python train.py --n_layer=15 --head_dim=64 --activation="gelu" --qk_norm=true --tie_embeddings=false --parallel_block=true --init="normal" --optimizer="muon_variant" --decay_fraction=0.922 --decay_shape="linear" --batch_tokens=131072 --train_tokens=786400000 --dataset="wikipedia_en"
MLP neurons of a small language model. Each row is named by its layer, matrix (down: output weights) and neuron, and shows model dimensions 128-255. Each number is 128 + 24 x the weight over its row's rms, rounded and kept within 0 to 255.
A block is one neuron, or neurons of one layer that tend to fire together. After each block is what it responds to, as a language model described it from the Wikipedia text at the highest values.

L7.down57 [124 129 163 126 108 135 122 101 108 131 111 136 129 111 136 152 120 133 104 105 107  98 148 126  91 162 124 113  83 110 106 139 135 142 122 127 127 123 129 166 128 168 138  96 156 119 132  71 128 120  80 140 110 109 103 144 168 134 144 154 102 103 116  73 158 101 110 125 116 112 119 130 138 127 121 117 130 155 153 129 117 171 148 107 116 192 165 141 153 104 114 148  96  84 139 138 120 158 157 192 123 120 122 125 137 132 127 127 154 155 126 146  87 169 110 105 120 133 147 130 150 115 127 117 158 122 106 147]
L7.down72 [140  69 150  77 115 120 156 123  98 133  89 129 165 149 125 147 103 147 142  95 137 145 108 114 127 132 130 120 123 137 125 117 131 148 129 123 123 152  92 116 118  94 127 180 103 136 101 128 150 122 123 147 140 118  99 122 120 131 122 117 109 123 142 127 150 135 206 116 156 162 126 151 109 131  78 129 146 120 115 136 102  96 122 175 105  87 110 127 154 129 128 176 128 183 102 122 106 145 155 130 104 120 110 114 103 133 147 141 150 136 133 110 147 134 181 148 128 131 165 158  88 138 157 124 149  84 165 128]
L7.down105 [146 151 141 103 152 122 133 139 110 131  90 126 131 137 152 121 142 148 132 151 148 135 155 140 100 139 165 117 118 148 111 112 127 112 124 165  94 146 108 175 119 138 191 125  98 134 109  65 111 127 192 115 174 105 151  87 122 149 123 161 132 124 105 143 114 115 106  83 124 157 133 102 120 135 116 159 160 130 154  99 118 120 112 144 183  86 121 141 154 122 146 140 136 145 173 129 138  92 159 120 138 153 133  55 114 110 152 136 130 167 115  98 160 130 138 148 118  98 102 113  78 129 167 114 141 103 168 102]
L7.down141 [100 133 130 132 143 150 128 152  77 119 139  97 102 154 166  91 101 111 149 160 179 138 148  88 108 133 122 133 127 111 110 127 100 146 136 144 127 176 168 164 107 111 173 148 134 165 129 110 142 109 136 167 153 144 185 113 133 174 141 148 111 124 110 139 128 126 132 129 127 123 134 104 148 109  87 109 131 106 175 131 138  84 104 123 135 170 135  91  75 128  96 123 150 121 163 145 170 104  92 125 171 107 161 122 182 128 152 147 103  89 117 158 106 175 134 153 101 106 125 118 155 155 142  84 138 145 116 128]
L7.down158 [115 119  75 128 145 154  75 127 137 162 171 119 140 148 139 122 183  99 108 130 123 124 124 147 115 136 137 143 116 126 134 171 118 128 124 126  80 112 151 110 114 149 130 181 130 104 130 113 134 160 135 124  84 108 153  86 116 151 112 126 125 150  95 126 153 111 114 200 137 139 166 144 128 123 102 158 177 135  73  95 122  92 135 146 133  95 152 149 152 147 169 139 108  75 101 107 142 151 149 106 128 116 139 118 100 149 126 120 139 155 102 186 113 125 158 139 148 122 142 136 152  88 131 124 151 151 142 156]
L7.down358 [106 188 133  97 101 119 137 144 134 112 153 205 130  93 114 152 123  79 168 133 114 115 109  94 110 113 133 137 105 150 125 101 100 133 156 116 104 148 152 111  97 165 151 144 127 114 161 176 155 109 150 154 133 105 140 136 132 130 120 146 120 133 108 138 123 120 113 113 125 130 151 135 139 126 155 148 132  87 129 119  81 165 137 116 109 181 127 127 152 135 127 135 164 103 101 108 121 101 118 140 141 125 106 210 148 117 131 108 112 130 105 133  84  84 100 124 106 107 149 131 124 134 101 163 151 131 127 101]
L7.down472 [111 104 149  99 123 110 163 102 121 132 104 147 140 147 153  82 113 104 116 129 102 124 132 177 158 104  95 131 146 134 121 111 115 104 126 109 162  96 118 171 138 173 121 136 117 107 130 128 158  85 140 133 141  77  95 166 100 149 122  78 154 101 112 135 109 109 151 127 147 114 120  95 128  99 148 167 158 106  97 134 130  88 122 139 160 154  99 151  88 137 114 150  97 121 165  99 100 145  88 136  98 123 143  93 104 127 110 131 105 125 120 127 141  83 134  58 109  76 135 173 138 121 134 135 148 156 157 148]
L7.down660 [159  82 135  99 140 137 152 105 130  84  82 190 112 176 142 137 152 130 141 142 136  84 104 107  85 136 129 147 105 122 144 173  97 112 128 140 148 154 121  91  95 139 127 125 129 144 154  84 152 129 104 144 149 128 123 124 171 102 136 162 129 130 119 108 121  85 165 136 118 147 131 139 105 147 127 145 132 127 130 125 148 131 101 105 145  94 116 118 145 155  70 161 120 119 174  76 129 131 134  99 148 115 121 196 113 128 105  97 140 138 120 133 174 136 171 137 152 135 145  92 104 145 159 123 114 106 135 163]
Responds to: Plural noun endings. Suffix pieces, mostly -s or -es, that close a plural noun, often in section headings or team names, e.g. Charts, Bishops, Vikings; sometimes other mid-word name pieces.

L5.down23 [117 117 163 153 136  89 152 150 133 152 105 146 130 156  73 104 121 121 138 134 177 132 144 150  97 128 156 103 115 123 108 178  87 102 147 141 118 115 115 147  95 140 109 114 109  94 131 145 115 184 129 169 113 103 130 140 145 111 143 105 134 127  93 138 122 109 150 128 127 118 131 158 149 130 113  84 107 151 146  79 137  56 112 115 144 137 122 125 165 138 113 170 100 130 109 115 180 168 153 143 188 146  96 118  98 120 122 123 158 132 139 148 134 145 145 111 132 101 102 117 116 158 137 120 121 107 107 157]
L5.down94 [123 131 148 157 124 130 136 118 145 154 112 189 153 133  92 160 138 125 167 100 125 117 107 141  89 110 110 160  94  99 136 141 192 140 138 123 141 144 153 123 132 136  97 113 131 131 147 115  98 129 131 129 120 176 152 149 115 156 156 145 106 104 159 101 172 128 139 124 134  91 141 119  92  94 155 132 138 113 118 125 141  87 137  90 138 133 111 135 151 114 144 134  87 108 124  76 133  97 127 106 175 137 144 181  93 119 142 102 139 148 144  87 151 102 141  99 122 110  98 146 125 152 121 147  80 113 147 147]
L5.down173 [ 88 132 167 118 118 160 119 131 104 107 120 108 131 123  98  90 129 119 111 104 107 156 174 110 146 141 116  84  85 108 109 127 138  84 147 140 125 157 128 161 104 133 140 116 106 126 120 135 111 118 154 120 110 145 136 128 148  95 109  86 133 101 118 112 128 119 134 114 114 136 156 114 183 134 117 133 100 153 130 111 120 125 136  92 138 178 132 137 141 121 153 110 128 128  96 124 115 118 114 138  77 180 142  86 126 126 130 116  97 139  90 116 131 128 130 147 193  86 113 139 130 130 147 117 133 109 121 148]
L5.down235 [152 111 125  89 150 133 140 142 150  84 127 140 118 135 138 177 122 169  90 126 113 149 122  48 149 143 162 137 116 118 106 160 110 129 119 129 115  95 144 123 134 105  85 119 156 139 129 112 122 132  92 137 139 121 132 163 136 148 111 148 127 125 128 147 162 169 126 106 130 148 150 141 105 123 154 155 158 125 144 129 111 148  99 104 126  99 171 133 141 100 107 108  98 135 127  77 142 136 135 111 131 149 124  70  96  96 143 105 148 142 126 157 145 167 153 122 145 137 138 137  79 158  99 100 105 132 155 125]
L5.down349 [123 159 137 172 159 110 133 168  97 129 126 106 126 128 158 103 110 138 123 150 154 130 155 127 120 133 140 144 123 101 128 107 104 127  99 150 112 104 149 134 135 150 143 105 135 220 142 158 165 120 133 117 134 154 139  96 120 104  93 106  58 139 138 119  97 120 128  95 104 107 146 134 133 103 127 171 127 134 116 138 115 128 145 150 106 165 124 126 172 141 125 124 118  87 139  72 107 169 160 144 106  96 139 144 113  95 147 141 107 113 182 144  95 134 133 122 132 115 108 158 122  96 101 126 113  55 113 107]
L5.down362 [152 133 127 100 113 127 164 130 149 140 162  98 126 187  84  95 155 105 125 143 158 134 166 108  92 135 113  91 109 155  99 123  86 162 133 118 122 138 124 108 145 142 112 104 103 111 112 148 139 118 117 143 137 138 102 151 111 130 115 132 112  81 127 160 155 120 153 144 155 128 158 137 142 138 117  65 136 159 118 120 116 123 149 137  91  95 112 150 132 112 162 112 128 168 117 110 105  94 127 113 126 144 124 182  90 113 113 147 160 155 119 149 145 142 110  96  86 139 134 145  82 127  99  95 106 132 153 149]
L5.down394 [158 118 141 124 159 153  89 133 113 126 141 160 108 105 130  98 156  95 153 129 145 120 128 147 138 127  79  90 124 130 112 167  89 127 103 144 118 127 135 142 129 151 123 165  93 175 130 123 130 168 133  98 143  86 146 132 132 145 197 102 143 139 171  99 134  87 143 160 117 132  94  94  93 101 125 110 153 135 140 145 100 118 137  70 103 134 161 130  91  98 120 117 107 152  96 107 143 173 104 135 165 139 117 141 103 132 154 119 160 160 105 148 126 135 110 120 102 114  89 162 155 141 114 149 138  95 150 156]
L5.down481 [158  91 105 121 105 138 133  98 128 101 133 152 142 158 166  91  84 137 113  93 105 173 129 148 170 166 128 105 124 147 125 133  97 131 100 100 113 138  93 134 122 117 129  84  93 119 143 145 129 125 145 122 129 117 133 169  96  99 172 110 135 141 124 128 119 122 147 119 119 152 154 124 140 124 159 158 151 130 125 139 168 153 117 129  94 111 132 137  77 156 144  95 146 144 103 150 120 130 105 170 152 130 138 246 111 102 125 113 115  95 121 103 116 136 169 145 114 141 140 135 144 129 141 154  98 101 129 142]
Responds to: Plural noun endings. Word-final pieces that complete nouns, mostly plural suffixes like -s, -es, -ers, -ies (firemen, masses, photographers), plus nouns like people, part.

L8.down228 [120  95 136 151  86 153 134 143 108 119 101 177 128 154 112 124 159 129 122 138  98  97 140 135 132 144 107 103 126 120 131 141 102  94 147 102 126 135 120 125 137 123 131 109 124  91 141 122 175 164 135 134 160 122 142 133 125 152 102 144 124 122  73 108 132 149 117  90  90 120 126 133 139  98 101 109  92 142 142 139 179  87 108  97 109 106 191 137 148 132 123 103 137 115 125 105 123 146 125 142 153 173 159 163  91 132  85 143 137 151 129 145 130 169 123 117 119 152 131 129 141 129 118 100 123 123 138 157]
Responds to: Plural noun endings. Plural suffix pieces like -s, -es, -ies attached to nouns, especially in section headings, infobox fields and table headers, e.g. Bishops, Trades, Credits.

L5.down39 [112 131 174 125 154 173 122 184 114  99 129 143  97 130 132 133 103 162 162 128 105 107 111 140 123 135  76 111 150 128 123 103 177 121 121 128 118 115 148 150  88 169 163 136 125 113 176 122 135 188 106 106 104  95 133  71 154  81 103 147 110 131 115 135 143 121 107 104 115 122 121 151 118 106 153 157 149  90 142 131 124 165 149 103 153 143 148 144 151 110 174 134 142 118 193 134 134  90 146 121 140 132 158   0 138 152  86  92 141 114 135 123 141 186 136 153 121 107 126  86 119 142 124 107  86 121 135  92]
L5.down293 [141 112 103 162 120 127 137 102  97  92 140 175 133 123 121 109 119 129 151 100 104 139 106 130  86 144 110 147 124  91 147 113 144 107 174 133 105 131 147 119 167 133 151 152 140 114 113 156 149 148 119 171 124 122 120 104 139 120 162 123 197 139 140 124 126  85  76 113 103 126 150 144  88  85 147 136 137 135 159 145 164 149 139  65 106 103 145 125 144 129 133 144 163 143  97 140 182 147 166 162 134 135 149 162 109 133 108  64 112 124 101 143 109 128 120 141  93  90  79 137 131 132 141 127 143 136 131  81]
L5.down506 [155 135 125 101 143 164 137 132 107 150 114 135 133  94 108 115 131 154  84 102 115 157 130  82 129 113 115 110 101  94 127 122 105 153  89  90 103 102 116 141 126 105 125 133 113 131 115 131 142 100 179 112 137 115 123 117 156 107 120 183 137 105 111 150 120 110  99 125 119 142 160 127 113 140 123 117 143 114 104 130 117 103  85 124 159 193 184 151 150 193 106  90  98 116 138 172 101 173 115 117 144 114 148 151  94  87 140 134 148 117 149 110 138 132 123 113 144 146  85  88 153 109 131 111 181 135 141 167]
L5.down531 [137 160 118 126  94 152 130 152 106 155 160 103 137 110 131 136  93 137 166 176 137 142 129 124 135 125 105  84 130  99 132 132 137 154 133 134 144  72 112 116  90  92 148 155  87 139 137  94 139 137 124 116 132 146 142 174 150 109 126 107 140 126  68 104 168 139 140  93 121 114 107 117 171 140 133 135  90 106 113 126 102 115  80 189 103 123 141 109 152 115 136 170 110 113 144  92  74 169 111 148 126  89 111 151 129 150 155 105 145 115 117 129 133 160  81 173 122 117 134 106 123 151 112 157 158 140 158 118]
L5.down550 [109  74 122  91  98 136 108 111 131 179 139  95 118 107 123 126 166 162 165 129 111 136 164 123 175 123 112 148 112 161  94 123 145  88 155 125 137  83 149 155  86 129 122 133 147 142 114 132 127 121 105 122 127 143 140 132 146 107 188 160 112 145 100 107 112 132  90 103 129 177 102 116 139 107 132 106 117 154 101 132 141 118 105 138 120 189 137 120 108 138 148 108 124 170  74 115 167 173 123 134 139 146 126 114 168 116 118 144 170 151 111 125 132 127 174 131 120 107 133 131 116  57 170 150 136  66  98 138]
L5.down679 [149 113 131 119 123 148 133  98 119 116 119 115 129 162 145 161 133 105 145 171  87  97 109 100 148 105 174  82 120 128 108 144 123 101 115  95 147 131 142 188 141 130 129 122 126 151 131 135 135 170 168 140 118 125 139 124 117 165 125 139 107 141 133  79 134 129  81 105  96  95 145 126 157 106 158 113 102 116 104 140 113  78 114 158 113 116 148 111 147  96 102 122 119 144 148 106 167 192  93 149 149 118  72 227 152 141 153 112 113 113 111  78 139 164 115 124 176 141 138 119 117 123 145 151 110 145 134 109]
L5.down706 [158 120 132 118 105 134 125  97 101  97  80 179 125  97 125 117 126 139 146 135 129  92 113 112 137 119 103 144  94 133  93 161  85 102 142 114  90 110  98 148  97 150 155 180 113 188 142 113 139 116  86 113 142 122 173 116 177 149 147 118 117 147 105 136  92 105 131 115 161 146  97 114 137 174 111 127 106 124 130 147 149  89 117 137  95 151 126 113 144 143 116 138 142 144 120  87 158 139 114 117 125  83 133 152 108 124 125 132 122 163 137 166 132  97 117 149  95 134 110 107 140  92 136 143 112 122 132 122]
L5.down734 [ 55 140  94 138 107  63 115 142 107 119 128 107 122 141 105 143 131 121 143 106 143 117 138 132 117 149 128 137 119 118  98 143  93 160 111 171 115  99 150 117 135 144 101 131 145 153 157 131 115 133 144 124 104  97 135 117 108 123 136 127  84 137 135 123 166 129 123  90  78 129 107 124 114 149 144 120 152 126  90 154 116 136 140 135  72 101 107 125 131 127 142  80 139  82  82 128 108 136  68 100  98 113 137 103 137 138 149 116 153 110 132 142 101 143 147 151 146 127 136 129  97 102 102 160 134 127 135 102]
Responds to: Early word-continuation pieces. Short second pieces of a split word right after its first fragment (an-n-ex, A-cc-olades, un-f-urled); also nouns and adjectives following "the" (the time, the most).

L7.down94 [163 167 134 101 139  90 103 143 132 112 144  97 119  92 107 146 127 134 122 157 102 143  91 106 203  64 110  97 143 117  81 140  96 156  75 134 144  86  79 160 151 110 144 147 108 141 153 139 139 125 141 101 149  71 141 103 127 109 154 136 143 127 100  99 144 120 164 131 114 156 168 134 139 129 106 175 128 141 163 117 146 182 168 117 120 109 141 149 116 127 132 173 144 131 109 132 135 149 105 145 119 170 105 180 164 124 102 157  86 123 157 145 137 134 116 149 137 164 109 114 104 137 150 151 118 166 159  75]
L7.down100 [146 107 161 142 144 134 146 102 150 140 129 106  95 178 132 137 123 131 132 100 114 130 143 133 125 156 101 143 138 158 123 119 124 119 115 175 132  89 130 140 105 160 199 169 164 144 118 133 112 152 156 129 141  79 119  79 157 147 129 130 142 116 147 136 108 171 123 126 117 141 146 152 145 151 129 108 132 131 104 144 108 116 106 201 134 167 123 192 116  90 122 171 129 132 150 118 132 133 106 114 121 148 144 130 125 149 123 112 109 141 135 165 162 119 116 117  80 140 127 158  99 146  94 105 101 151 144 118]
L7.down116 [119 122 150 121  78 142 116 125  94 124 132 129 134 133 136 111 124  95  93 119 142 107 133 127 136 112 135 112 126 124 121 143 115 111 112 134 145 168 132 155 110 141 130 125 165  83 157 105 112  96 127  96 166 141 138 128 108 107 157 125 141 135 139 151 134 117 178 108 149 166 120 157  94 128 150 146  68 134 130 138 135 110 120 111 135 141 152  89 110 100 137  96 191 128 180 118 146 103 139 153 144 161 122 138  78 123 108 140 159 114 140 108 123 110 131 114  93 101 134 144  86  91 159 134 111 145 149 132]
L7.down171 [115 146 122 157 122 133 164 105 129 130 132 118 111 113 137 127  98 147 126 123 174 132 140 135 118 149 114 118 148  94 113 139  98 155 102  88  68 167 126 106 170 136 166 126 115 118 125 117 101  94 100  91 115 113 142 139 153 148 141 142 142 128 154 118 110 114 122  82 141 100 138  87 119 136 136 104 146 106 124 156 110 158 112 141 110 173 115 125 145 144 143 129  99 180 115 119 118 146 119 156 142 127 153 138 162 143 113 130 153 159 162  91 150 144 123 128 121 105  57 149 108 167  99 166 114 151 131 118]
L7.down254 [122 119 111 152 141 122 140 131 124 101 143 129 128  80 173 125 106 112  86 151 119 167 119  88 177 127 146 137 124 110 140 109 146  81 125 131 144 153 169  95 147 112 132  94 117 132 108  89 143 167 112 182 137  90 131 166  75 152 120 136  75 112  94 126 153 132 137 104 121 140 114  99 150 142 112 167 138 154  71 102 139 128 143 148 108 174 131 153 144 109 162 148 136 133 147 142 103 144 114 102 144 141 101  96 129 108 119 137 105 118 155 125 101 161 167 134 163 120 134 106 116 115 134 137 118 124 150  77]
L7.down347 [150 133 153 126 132 121 122 125  90 165 120 119 116  97 132 129 119 168 121 101 142  64 140 140 158 182  96  80  95 151  56  96 143 119 140  85 109 124 109 114  85 178 120 131 162 177 149 120 139 115 105 124 111 116 147  79 129 117 138 109 122 107 192 117 140 159 107 115 112 156 115 147 110 118 100  81  96  99 146  82 138 118 125 149 139 155 103 124 102 117 120 131  80 143 135 109 158 135  96 170 186 145 108  78 139 124 149 109 139 160 159 118 170 112  92 122 107 148 127 104 124 134 114 141 142  90 145 143]
L7.down637 [ 79 128  97 121 112 143 151 129 123  97 126 120 133 161 125 117 149 137 146 106 135 111 157 105  94 118 162 121 124  91 122 127 106 125 130 105 132 102 129 152  53 186  98 116  86 124 117 112 134  75 155  98 116 135 122 105 114  90 125 114 101 144 137 138 173 120 116 164 147 109 121 105 102 130 187  76  98  70 133  89 157 170 141 166 148 180 125 120  90 140 153 139 115 132 140 150 129 104 122 161 155 150 117 174 134 138 110  99  87 134 107 122  84  99 140 152 135 133 144 153 112 122 152 141 142 134 134 148]
L7.down682 [143 156 104 123 144 168 167 116 137 115 140 147 144 107  99 145 155 145 145 119 151 136  95 118 102 101 104 127 153 192  81 102 121 132 159 156 150 133 159 117 156 135 157 109 102 116 155 151 112  73 104 102 132 137 143  85 120 114  76 132 148 162 120 137 124 110 177 117 149 108 132 100 126 108 106 177 125 128 124 105 138 105 103 122 134 132 149 133 140 141 130 167 122 126 136 127 130 151 130 114 116 107 138 176 166 110 103 120 136 118 110 140 184 149 107 124 104  78 100 143 135 103 115 161  90 180  91 151]
Responds to: Pre-noun modifier pieces. Word pieces or short words that complete an adjective or determiner right before its noun, e.g. mutu-al, fine-st, domin-ant, first, major.

L8.down760 [146 106 113 113 164 131  90 146 155 126 137  95 148 120 139 128 103 129  96 154 115 118 120  99 182 115 141 137 141 142 115 148 127 141  99 137 140 110 105 122 171 132 107 144 112 159  96 138 124 172 137 109 156  36 149 120 102 124 176 110 121 141 132 106 148 111 159 136 133 143 136 136 144 140 149 145 112 103 144 116 168 158 118 137 136  63 146 165  92 125 141 152 147 141 128 112 156 111 132 149 177 148  95 141 165  90 100 126 127 143 101 125 130  82 134 165 156 183 111 125  85 129 158 121 124 123 151  89]
Responds to: Pre-noun modifier completion. Ordinal and modifier words or their final suffix pieces right before a noun, such as Fif-th, first, rich-est, separate.

L5.down78 [ 95 110 106 171 123 141 123 102 117 124 131 161  64 148 154 116 147 143 141 129  89 130 168 188 125 158 120 124  71 119 109 149 112 141 103 149  98 140 160 102 112 123 140  35 131 127 135 121  82  98 131 131 137 156 173 158 118 170 110 130 133 145 105 118  76 117 104 134 140 167  81 113 114 132 142 142 123 142 106 111 109  95 137 135 123 125 135 119 116 176 133 141 117 127 172 142 101 110 154 140 112 147 108 122 133 108 153  92  67 139 130 159 108 146 132 126 140 132 130 154 148 137 130 130 147 142 130 117]
L5.down86 [112 143 122 111  98 125 162 143 164  88 130 126 102 130 103 119 117 110 108 154 126 152  91 117  63 157 105 128  78  67 132 101  95 113 157 128 148 123 113 131  93 109 125 119 149 170 113 113 104 116 112 185 157 111 155 131 117 107 118  74 180 163 103 127 149 136 147 165 124 122 131  89 137 155 170 105 142 148 129 139 134 117 113 179 127 158 131 185 155 122 110 123 154 107 171 143 139 119 145 127 110 132 142 125 104 140 144 126 166 151 158 123 122  96 134 109 113  92 131 144 114 151 113 163 127 169 146 114]
L5.down200 [148 147 145 116 156  82 171 130 133 153 103  94 140 115 121 159 119 154 152  89 122 154 145 129 145 138  85 132 120 104  97 147 145 119 134 141 160 135 123 145 175 160 122 122 120 130 133 172 116 116 104  89 149 137 154 128  88 154 111 166 132 113  47 102 153 138 158 147 103 171 105 112 107 107 104 116 121 137 154 123 151  85  73 131 127  92 155 146 105 142 172  88 115 110 125 163 116 151 138 110 115 158 128  77 139 128 128 137 127 106 136 123  83 141 109 153 103 174 146 125 158 152 130 117 131 120 104 164]
L5.down308 [ 95 139 112 126 141 115 121 142 101 120  91 114 134 131 150 158 131 108 113  75 137 109 127 133 157 113 119 106 152  97 111 140 109  88 128 112 171 134  93 102 163 118 161  87 135 132 169  93  84 135 150 112 115 126 104 117 137 103 111 125  99 152 142 150 149 134 144 107 104 141 113 110  97 157 109 110 123 127 107 144 134 151 132 124  85  98 119 123 134 127 117 148  92 133  99 152 102 121 136 152 148 112 122 145 126 123  92 143 179 107 155 127 118  96 147 179 132 145 121 179 128 113 133 140 160 101 132 145]
L5.down369 [144 141 127 157 131 112 103 138 106 104  89 144  86 142 126 115 106 163 123 121 120 159 153 103 126 139 124  97 100 109  96 189 158 156 139 147 149 138 132  81 125 110 129 105 162 141 148 160 117 126 144 108 152 165 106 106 116 126 151 139 181 106 141 156 174 108 105 137 147 154 124 107 144 168 138 119 162 113 107 104 148  86 111  91 108 147 140 156 112 140 137  79 109 117 124 108 129  69 147 121 158 154 166 161  85 119  81 166 151 160 118  96 120 103 111 123 112 110 134 101 114 120 150 139 119 125 151 145]
L5.down633 [137  98  96 135 127 124 138 169  93 115 131 148 162 184 136  94 122 141 138 123 134 128 149 146 140 156 114 115 158 104 114 128  93  97 164 135 123 123 116 147 104  78 112 154 125 100 107 109 144 117 136 117 152 122 131 111  91 110 100  96 123 116 117 122 174 126 142 132 111 164 150 124 159 121 127 125 129  91 155 115 106 129 111  68 106  90 125 155  93 126 118 160 131 101 141 118 163 147  68 101 201 150 115  94  85  96 140 129 111 113 142  91 108 161 123 126 186 139 105 122 111 142 189 136 131 138 109 129]
L5.down744 [122 173 101 149 154 117 111 153 101 137 141 145 105 109 119 105  97 157 106 145 153  80 107 146 117 139 135 121 171 140 115  94 158 156  63 140 125 100 118 153 136 107  64 132 108 154 109 126 131 129 110 149 163 122  89 181 175 187 162 137  95 167 120 117  92  89 122 109 123 160 129 123 146 140 109 108 131 136  79 121 124 156 168 134 123 140  95 121 164 111 118 163 115  90 136 167 122 108  97  85 147 133 173 110 145  91 131  71 124 136 132 109 130 112 132 138 116 130  84 107 114 130 112 153 160 131 107 126]
L5.down751 [155  94 118 126 118 106 109  92 153 113 106 120 189 148 163 125 158 120  81 110 147 126 162 151 117 151 129 171 124  97 145 139 158 114 141 116 109 101 123 132 140 125 126 111 136 114  63 143 139 172 149 121 155 137 145 166 171 139 127  98 103 148 104 113 110 119 149 103 146 128 126 121  92 137 119 134 124 127 144 107 145 116 156 120 147  96  87 156 112  75 159 141 156  97 144 143 116  72 110  98 107 136 168  87 146  88  97 103 120 161 170 132 121 156 121 156 145 136 127  89 143 110 169 123 149 166  75 154]
Responds to: Mid-word fragment pieces. Short subword pieces inside a word, right after its first letter or syllable, as in spec-ul-ated, D-ar-kest, T-ul-lycarnet, often in names.

L7.down35 [121 121 111 145 165 129 149 153 107 112 129 147 121 182  91  94 137 119 125 113 104 162 143 159 113 134 115  84 116 102 130 150 137 146 133 168 108 154 120 106 145 122 134 133 108 150 142 126 136 106 125 141 152  80 149 145 120 133 118 129 125 116 150  97 137 138  99 149  70 118 113 148 150 144 102 112 142 124 130 156  91 121 131 113 143  53 113  91 132 126  85 137 146 104 167 114 113 126  92 138  96 156 127 123  96 102 165 148 133 149 119 129 125 141  99 169  84 128 154 103 144 118 164 121 167 149 117  77]
L7.down170 [112 142 118 154 128 123 132 145  98 103  95 121 163 148 164 143 161 103 158 105 147 101 162 130 120 107 137 127 129 156 109 100 137 117 111 161 152 137 118 120 131  85 136 108 167 112  81 119 140 122 124 134 135 115 112 145 118 132 120 141 168 116 113 126 114 105 160 146 118 131 129 130 136 154 108  87 130 111 156 100  85 146 147 112  81 102 105 129 105 126 122 181 120 126  81 125 129  93 104  92 102 107  99  98  90 154 131  77  94 209 140 105 175 113 106 172 130 130 135 130 112 179 144 160 109 142  95 155]
L7.down227 [142 136 106 122 132 105 135 173 128 129 138 119 138 137 198 109 112  92 110 139 152 168 169 130 154 144  86  87 151 130 151 124 116 129  86 135 158 164 105 152 151 149 117  78 140 140  77 110 158 139 136  97 149 106 134 181 131 113 119 165 145 142 145 178 135  85 136 134 129 126  81 115 122 166  74 150 122 123 174  97 130  81 107  69 130 112 132 151 125 110 195 131 165 130 108 175  85 131 122 145 165 140 104  70 112 104 146 126 128 119 101  78 113 101 127 147 126 109 124 130 133 116 158 141 110 103  82  92]
L7.down298 [150 153  95 169  91 153 158 142 136 123  99  83 132 130 166 127 139 106 110 142 117 115  95 116  99 126 122  75 134 109 116 132 138 101 143 131 119 153 189  90 124 184 142 128 122 119 119 150 117 125 136  94 113  97 164 148  75 165 132 143 112 102 116 116 111 106 165 138 126 120 119 128 124 115 122 128  93 122 162 142 134 128 140  79 127 135 174 113 126 158 164 107 107 116 106 195  99 146 115 146 122  98 156 143 113 108 115 135  99 153 146 179 128 144 118 116 145 108  93 145 107 103 154 141 123 156 132  85]
L7.down306 [132 156  85  87  95  81 155 125 117 113 140 135 132 102 152  91 101 127 166 116 134  79 115 122 115 160 133 153 146 128 178 130 147 146  82 138  72 133 110 126 128 163 149 118 140 119 139 109 141 114 161 128 142 157 112 125 111 123 135 133  92 115 154 133 127  99  92 135 117 117  81 150 130 110 143 111 159 105  94 126 114 134 122 113 109  65 152 137 102 114 135 126 114 109 125 126  96 115 126  92 139 131 156 146 109 133 122 126 149 145 151 154 127 100 156  63 159 119 124 140 140 188 126 143 142 129 143 129]
L7.down623 [157 163  87 151 196 176 145 123 107 106 116 120 139  90 124 108 111 139 113 108 154 136 136 142 142 140  68 120  78 116 105 109 105 116 164 164 105 132 106 145 116 186  97 122 102  98 106 158 116 164 158  90 116 157 112 118 139 110 124 144 135 140  73 139 149 137  66 153 124  97 140  80 132 106 153 156 152 148  96 116  99 110 139 135 141  74 105 116 137  91 148 140  92 155 148 112 134 133 188 155 108 118 152  77 151 132 141 128 125 137 165 168 127 112 141 109 125 138 151 112 123 130 154 121 149 159 112 157]
L7.down703 [147 134 126 109 157 125 126 101  84  87 154 160  86 171 154 119 120 167  85 125 128 131 131  83 133 134 182 108 122 148 153 177 154 137 171 172 127 131 125  93 155 109 107 146 130 107 134 149 103  90 107 158 115 139 123 155 109 132 102 134 153 136  97 105 142 194 105 148 130 108  94 136 101 122 143 124 140 165 116 113 158 116  99 154 115 160 101 132 138 156 125 108 130 132 132 115 157 101 149 122 156  86 109 143 139 152 120 113 130 141 100 179 132 103 144 129 154 131 161 126 124 139 140 107 110 143 134  87]
L7.down745 [145 122 107 130 101 129 117 108 133 127 157 118 134 153 134 163 117 132 106 134 138 115 110 131  80 145 161 143 102 136 130 113 148  91 136 142 183 129 116 143 115 128  99 148  80 114 133 106 121 105 168 160 143 139 110 102  98 108 113 163 116 144 144 147 135 153 135 138 139 128  89 188  96 109 135 118 113 133 115 109 114 147 172 158  91  86 128 145 128 122 109  79 138 109  92 160 108 110 143 146  94 144 105 123 150 136 149  75 131 171 137 158 162 152 139  98  93  71 127 102 160 152 107  75 139 115 141 132]
Responds to: Mid-word subword fragments. Short second pieces of words split into several tokens, often right after a capital first letter, as in Cinnati, Wednesday, spawn.

L8.down8 [121 111 144  89 153 123 157 133 105 140 131 134 136 144 118 118 145 129 132 117 125  94 137 131 151 125 126 111 144 163 119 124 146 127 144 127 125 160 131 133 124 106 144 147 152 106  88  78 134 144  81 146 102 151 115 137  99 149 163 151 136 130 177 153 159 100  94 104 121 104 155 145 135 114  80 155 155 109 115 119 103  56 106 152  98 123 117 106 134 151 154  89 127 161  92 118 104 127 151 114 115 123 111 123 110 154  99  91  89 134 156 133 134 130 150 154 141 138 126 168 145 149 143 136 135 163 112 117]
Responds to: Mid-word fragments. Short subword pieces inside a word just after its first letters, often in headings, names and tables, e.g. C-har-lie, B-ish-ops, c-ur-ious.